Part of a small language model's weights: 11.2M parameters, learned positions.
MLP neurons of a small language model. Each row is named by its layer, matrix (down: output weights) and neuron, and shows model dimensions 112-175. Each number is 200 + 20 x the weight over its row's rms, rounded and kept within 0 to 999. A neuron's up and down rows have the sign that makes its largest values positive.
After each neuron's rows, "fires before" lists the tokens most often just after its 100 highest values on Wikipedia text that the model never trained on.

L4.down431,167,189,243,225,214,199,186,172,178,193,194,177,229,168,193,187,186,155,185,209,213,188,184,204,181,183,230,232,200,220,180,209,217,191,172,205,250,242,218,230,186,190,194,200,220,184,205,210,214,182,227,215,238,200,203,219,200,211,218,216,188,159,218,201
fires before: " |", "=", " =", ":", ".", "s"

L7.down198,219,219,233,198,190,175,188,186,185,185,218,220,220,183,208,177,185,226,220,207,179,234,194,218,215,187,210,206,215,183,196,208,191,207,194,178,192,203,150,152,185,202,193,228,198,174,214,184,176,198,213,163,208,187,201,212,200,201,215,216,219,166,218,176
fires before: " |", ",", "–", ".", ":", ";"

L2.down375,226,199,187,205,202,215,191,198,179,208,222,202,180,225,191,198,166,178,184,206,204,183,195,182,212,207,202,202,195,209,188,218,225,154,184,171,200,181,219,195,185,208,225,199,185,194,180,223,197,211,226,231,173,159,187,211,177,190,187,196,253,206,217,216
fires before: "-", "|", " \""

L4.down487,187,226,214,226,214,202,244,151,203,188,223,207,199,204,184,224,168,188,243,183,186,166,168,187,188,168,213,208,219,203,198,207,201,203,181,209,230,159,236,232,196,187,230,203,213,230,176,177,184,198,223,195,179,217,238,209,187,195,188,236,233,184,201,241
fires before: " |", "=", "\n", ":", " and", " ="

L2.down560,199,165,214,196,209,194,199,208,177,207,229,191,194,219,203,172,199,261,188,219,204,167,182,221,225,209,189,208,203,168,197,210,237,214,197,164,220,191,150,196,210,198,211,206,175,197,211,195,212,180,246,205,202,185,177,165,225,221,183,185,189,172,174,187
fires before: ",", ".", ")", " of"

L2.down515,178,180,211,212,221,205,199,212,195,207,228,182,215,196,198,201,224,208,163,182,205,173,208,201,195,225,181,199,191,181,195,222,253,148,202,211,201,174,174,226,158,189,228,185,177,184,189,189,192,208,212,203,208,181,188,176,217,205,212,230,222,222,185,191
fires before: "-", "|"

L5.down150,210,206,168,199,174,203,197,225,195,181,198,202,201,182,189,182,193,189,211,211,194,211,187,194,207,211,174,189,232,185,202,177,207,181,218,186,211,209,197,210,228,211,210,208,189,216,191,189,203,203,191,212,157,233,171,180,187,204,194,201,201,189,224,212
fires before: "|", "-"

L2.down468,185,193,221,199,236,209,218,202,190,210,224,228,173,170,218,178,201,181,228,216,220,217,196,170,205,226,179,222,225,203,218,183,238,172,189,161,220,212,198,194,171,247,200,244,242,210,217,222,182,192,199,189,213,185,206,227,241,204,218,208,198,193,257,175
fires before: "-", "|", "\n"

L5.down114,208,208,216,217,203,221,212,198,196,226,204,228,193,190,200,218,193,197,196,179,197,187,171,201,195,183,197,233,188,196,212,233,239,189,182,166,185,197,215,206,213,209,209,202,197,192,203,209,192,182,234,215,207,247,193,194,151,184,180,227,178,201,200,176
fires before: "="

L4.down440,200,223,210,177,201,201,184,200,223,192,221,219,180,208,174,236,209,191,190,210,201,198,203,208,173,242,209,185,238,179,169,176,144,183,209,213,168,201,234,206,183,181,210,197,157,206,206,218,219,195,204,171,177,167,206,195,188,209,206,224,175,193,165,179
fires before: "=", "|", "In", "The"

L5.down21,232,173,163,247,244,228,201,222,185,239,219,245,193,191,219,226,197,184,152,195,221,238,179,177,152,213,207,189,226,233,194,166,233,192,213,191,191,187,218,208,196,212,196,217,187,221,217,231,215,175,183,178,188,200,223,199,215,240,217,193,232,203,206,200
fires before: "-", "sp"

L2.down570,198,200,195,179,211,209,179,224,192,207,224,203,164,233,227,190,199,196,202,220,208,234,214,179,193,239,208,176,229,210,226,205,203,190,199,169,187,175,189,200,208,208,196,207,228,211,214,154,208,199,180,187,203,168,218,210,203,198,153,190,221,239,221,215
fires before: "-", "|", "  "

L2.down307,187,216,148,203,207,189,202,183,222,187,184,145,240,187,198,221,186,162,213,169,228,194,195,220,193,234,208,242,186,177,182,159,176,231,212,185,218,212,218,202,230,213,176,198,191,190,175,194,202,167,200,212,211,214,223,165,142,215,205,184,194,173,194,159
fires before: " |", ",", "=", ")", " film"

L2.down120,187,207,195,196,188,198,180,219,195,225,209,203,187,220,195,186,216,203,201,245,178,185,186,187,179,193,206,218,209,171,209,212,199,217,182,175,191,203,181,162,194,192,221,225,213,183,185,184,205,194,189,175,215,211,247,206,222,177,201,212,170,173,209,174
fires before: " |", " 0", "0", "\n", ";", "."

L4.down605,186,198,195,205,187,204,159,188,158,195,147,186,208,190,222,237,184,162,220,212,193,236,164,198,170,214,206,200,202,206,200,195,193,185,229,181,219,209,193,214,221,218,204,234,191,211,214,205,202,169,217,218,198,230,221,187,181,197,175,166,192,206,234,207
fires before: "-", " |", "  "

L2.down422,247,193,153,207,222,217,184,199,205,175,190,213,217,204,210,180,192,197,179,202,186,221,182,163,221,211,194,183,203,201,228,164,197,206,217,217,190,193,203,229,225,212,144,219,189,225,225,219,167,188,190,186,135,181,174,196,212,225,171,181,206,218,186,210
fires before: "=", "History"

L4.down491,199,203,208,210,185,223,196,201,179,203,192,236,229,202,198,223,184,192,193,189,202,171,186,196,216,207,220,180,200,194,189,232,226,207,199,199,212,179,231,212,220,182,204,172,203,217,192,218,218,206,180,191,215,166,244,194,208,192,175,207,260,187,231,191
fires before: "|", "-"

L2.down648,204,195,199,191,192,220,151,230,179,178,235,172,185,214,194,199,212,179,183,192,196,180,136,189,170,206,192,236,168,186,199,222,214,175,212,185,217,208,195,234,186,204,208,205,188,174,198,190,201,224,212,244,201,162,199,183,199,182,199,200,223,200,182,192
fires before: "-", "|", "\n"

L7.down573,193,204,204,206,223,194,202,176,200,200,213,241,211,231,182,168,203,217,205,227,200,225,200,193,223,200,234,219,211,206,223,205,179,200,197,185,168,209,145,168,219,221,222,217,188,171,218,195,191,266,188,203,163,209,208,191,159,192,189,182,216,212,192,182
fires before: "="

L5.down287,208,230,224,141,197,211,225,202,206,224,185,216,228,176,226,172,179,193,197,183,207,195,225,210,198,232,164,248,182,219,197,174,191,201,234,181,221,194,199,219,201,224,198,187,188,199,213,209,198,201,197,173,195,199,225,212,220,214,182,178,210,194,229,168
fires before: "-", " |", "ham"

L4.down452,177,209,229,217,190,196,200,192,180,188,205,196,209,201,208,216,207,219,176,196,196,194,192,210,214,244,197,200,187,215,216,191,199,174,192,200,225,195,172,188,188,202,193,184,205,224,197,216,212,183,212,206,216,172,198,192,217,218,196,205,202,180,207,243
fires before: "\n", ".", " |", " Apps", "  ", " Goals"

L4.down78,168,212,204,185,200,187,214,221,207,182,186,175,239,203,210,190,220,223,207,196,205,224,196,228,175,205,202,211,225,230,210,189,235,216,172,172,211,186,170,202,223,210,211,188,192,229,205,182,201,194,222,203,197,175,220,228,196,190,173,240,163,166,169,176
fires before: "\n", "  ", " 1", " H"

L5.down434,213,208,211,176,187,216,205,184,218,219,238,201,193,196,191,214,170,195,169,207,213,187,173,189,193,189,230,221,206,186,209,205,204,212,213,187,180,187,213,176,250,204,225,205,218,170,220,217,166,214,230,156,187,212,179,207,158,178,176,194,192,212,171,203
fires before: "="

L2.down386,201,191,200,224,219,209,198,235,194,199,171,210,183,191,185,237,208,191,203,204,240,197,165,222,214,153,206,199,224,197,197,190,194,196,245,208,229,196,234,185,233,187,177,246,199,234,187,201,181,191,228,191,201,237,213,200,191,211,187,173,238,225,187,208
fires before: " |", "\n"

L2.down548,216,208,239,214,203,197,187,195,177,225,205,228,193,175,186,225,181,222,187,176,196,232,153,222,207,204,175,180,178,201,197,225,191,185,228,211,177,204,197,204,199,183,203,166,196,200,238,216,208,202,221,191,192,200,206,185,191,195,232,216,213,187,253,184
fires before: "\n", " |", ":", " is", ",", " was"

L2.down544,203,214,191,195,202,170,171,202,212,165,201,187,179,209,179,192,186,214,182,195,216,199,212,205,212,218,184,203,174,176,204,213,216,203,168,188,204,191,181,203,212,206,223,134,178,197,209,208,199,184,196,235,221,210,179,204,176,151,189,214,158,191,189,204
fires before: "\n\n", "=", ":"

L4.down12,210,210,179,199,216,211,156,237,191,173,210,215,187,203,197,233,184,145,196,215,227,176,195,203,231,211,197,189,178,173,185,243,223,198,168,196,191,185,196,202,192,200,214,156,196,186,219,217,146,216,221,171,204,214,189,170,172,207,224,198,196,197,239,221
fires before: "=", "  "

L4.down256,216,199,176,183,207,181,204,225,228,180,191,183,214,210,163,253,224,205,176,213,191,198,209,182,204,179,231,169,222,189,207,168,209,193,185,180,182,173,197,217,206,172,202,233,189,260,185,191,219,202,198,212,189,192,227,185,195,200,194,175,196,212,195,213
fires before: "=", "|", "The", " is"

L2.down319,224,204,208,192,228,163,207,213,224,178,194,199,193,223,202,221,211,170,169,198,191,178,160,184,175,197,221,206,191,202,197,199,179,195,212,210,215,202,233,188,211,199,224,199,189,203,216,213,239,244,219,207,210,174,194,191,202,236,170,190,191,196,185,184
fires before: "-", "=", "The"

L4.down230,189,197,215,197,201,242,210,223,171,177,188,208,194,155,210,178,189,221,191,188,180,201,196,197,206,197,153,185,202,211,212,201,194,229,233,201,195,190,175,222,233,215,189,228,203,219,220,200,174,218,202,240,182,176,186,181,190,186,210,222,182,199,177,208
fires before: "=", "|"

L5.down299,205,200,172,199,196,191,185,224,227,182,204,208,185,168,207,161,224,201,190,208,176,197,174,205,216,178,166,205,204,215,170,189,197,236,153,188,176,205,248,175,208,219,243,215,175,188,210,180,207,181,200,216,222,212,197,199,177,151,219,224,189,207,207,223
fires before: "\n", "\n\n", " of", "-"

L4.down249,200,189,188,183,224,175,166,180,209,157,211,230,199,173,173,181,194,185,191,202,197,170,207,213,194,195,217,182,214,206,208,176,212,199,243,220,251,227,193,198,194,180,179,212,203,172,217,213,170,202,209,213,226,242,221,182,203,179,206,199,207,218,199,208
fires before: " |", ",", "\n", ")", ";"

L2.down19,212,214,210,195,220,217,197,210,216,214,197,216,176,167,205,223,210,197,181,221,185,185,165,195,179,176,192,207,180,202,181,160,177,205,203,204,229,176,224,184,199,218,204,224,183,167,211,163,185,203,223,223,166,183,192,198,204,216,179,198,249,205,232,229
fires before: "\n", "  ", "|", " R"

L4.down466,188,208,182,181,234,189,203,196,158,164,208,189,170,187,208,174,236,227,189,200,204,185,188,243,209,213,190,156,227,204,213,203,211,177,194,196,192,208,181,192,197,206,192,221,186,178,162,199,188,179,192,164,207,185,189,216,221,222,204,190,197,198,218,192
fires before: "  ", "\n", "-", ".", " 1"

L2.down311,211,207,177,138,221,207,201,207,219,202,228,208,222,185,185,188,195,241,198,193,208,195,201,172,218,220,173,216,226,206,223,203,195,232,174,219,195,195,208,215,208,202,166,213,199,245,210,150,201,197,205,151,183,199,178,162,162,196,214,227,183,214,184,195
fires before: "="

L2.down636,206,193,211,190,236,176,188,201,199,218,197,213,227,227,231,219,187,196,210,165,188,172,155,198,207,183,202,183,224,219,216,227,184,222,170,182,225,199,223,207,212,192,223,208,173,207,186,181,221,216,216,194,244,198,236,189,185,193,211,206,233,199,210,201
fires before: "=", "\n\n", "\n"

L2.down202,173,199,221,217,216,195,208,237,200,192,207,183,183,216,209,213,192,206,181,211,189,190,136,203,205,208,172,202,194,243,174,200,202,216,240,181,228,218,181,210,185,202,184,177,195,213,204,222,171,214,219,228,225,192,230,171,201,189,196,194,172,229,177,209
fires before: "  ", "\n", "\n\n", " 5"

L2.down411,229,248,193,232,171,199,207,205,201,181,227,189,180,219,169,181,189,185,192,204,179,150,185,208,210,211,232,203,174,177,187,198,212,204,174,175,231,205,241,208,195,250,178,209,164,161,232,199,181,178,208,213,189,184,198,186,195,206,191,188,193,188,224,162
fires before: "-", "=", "The"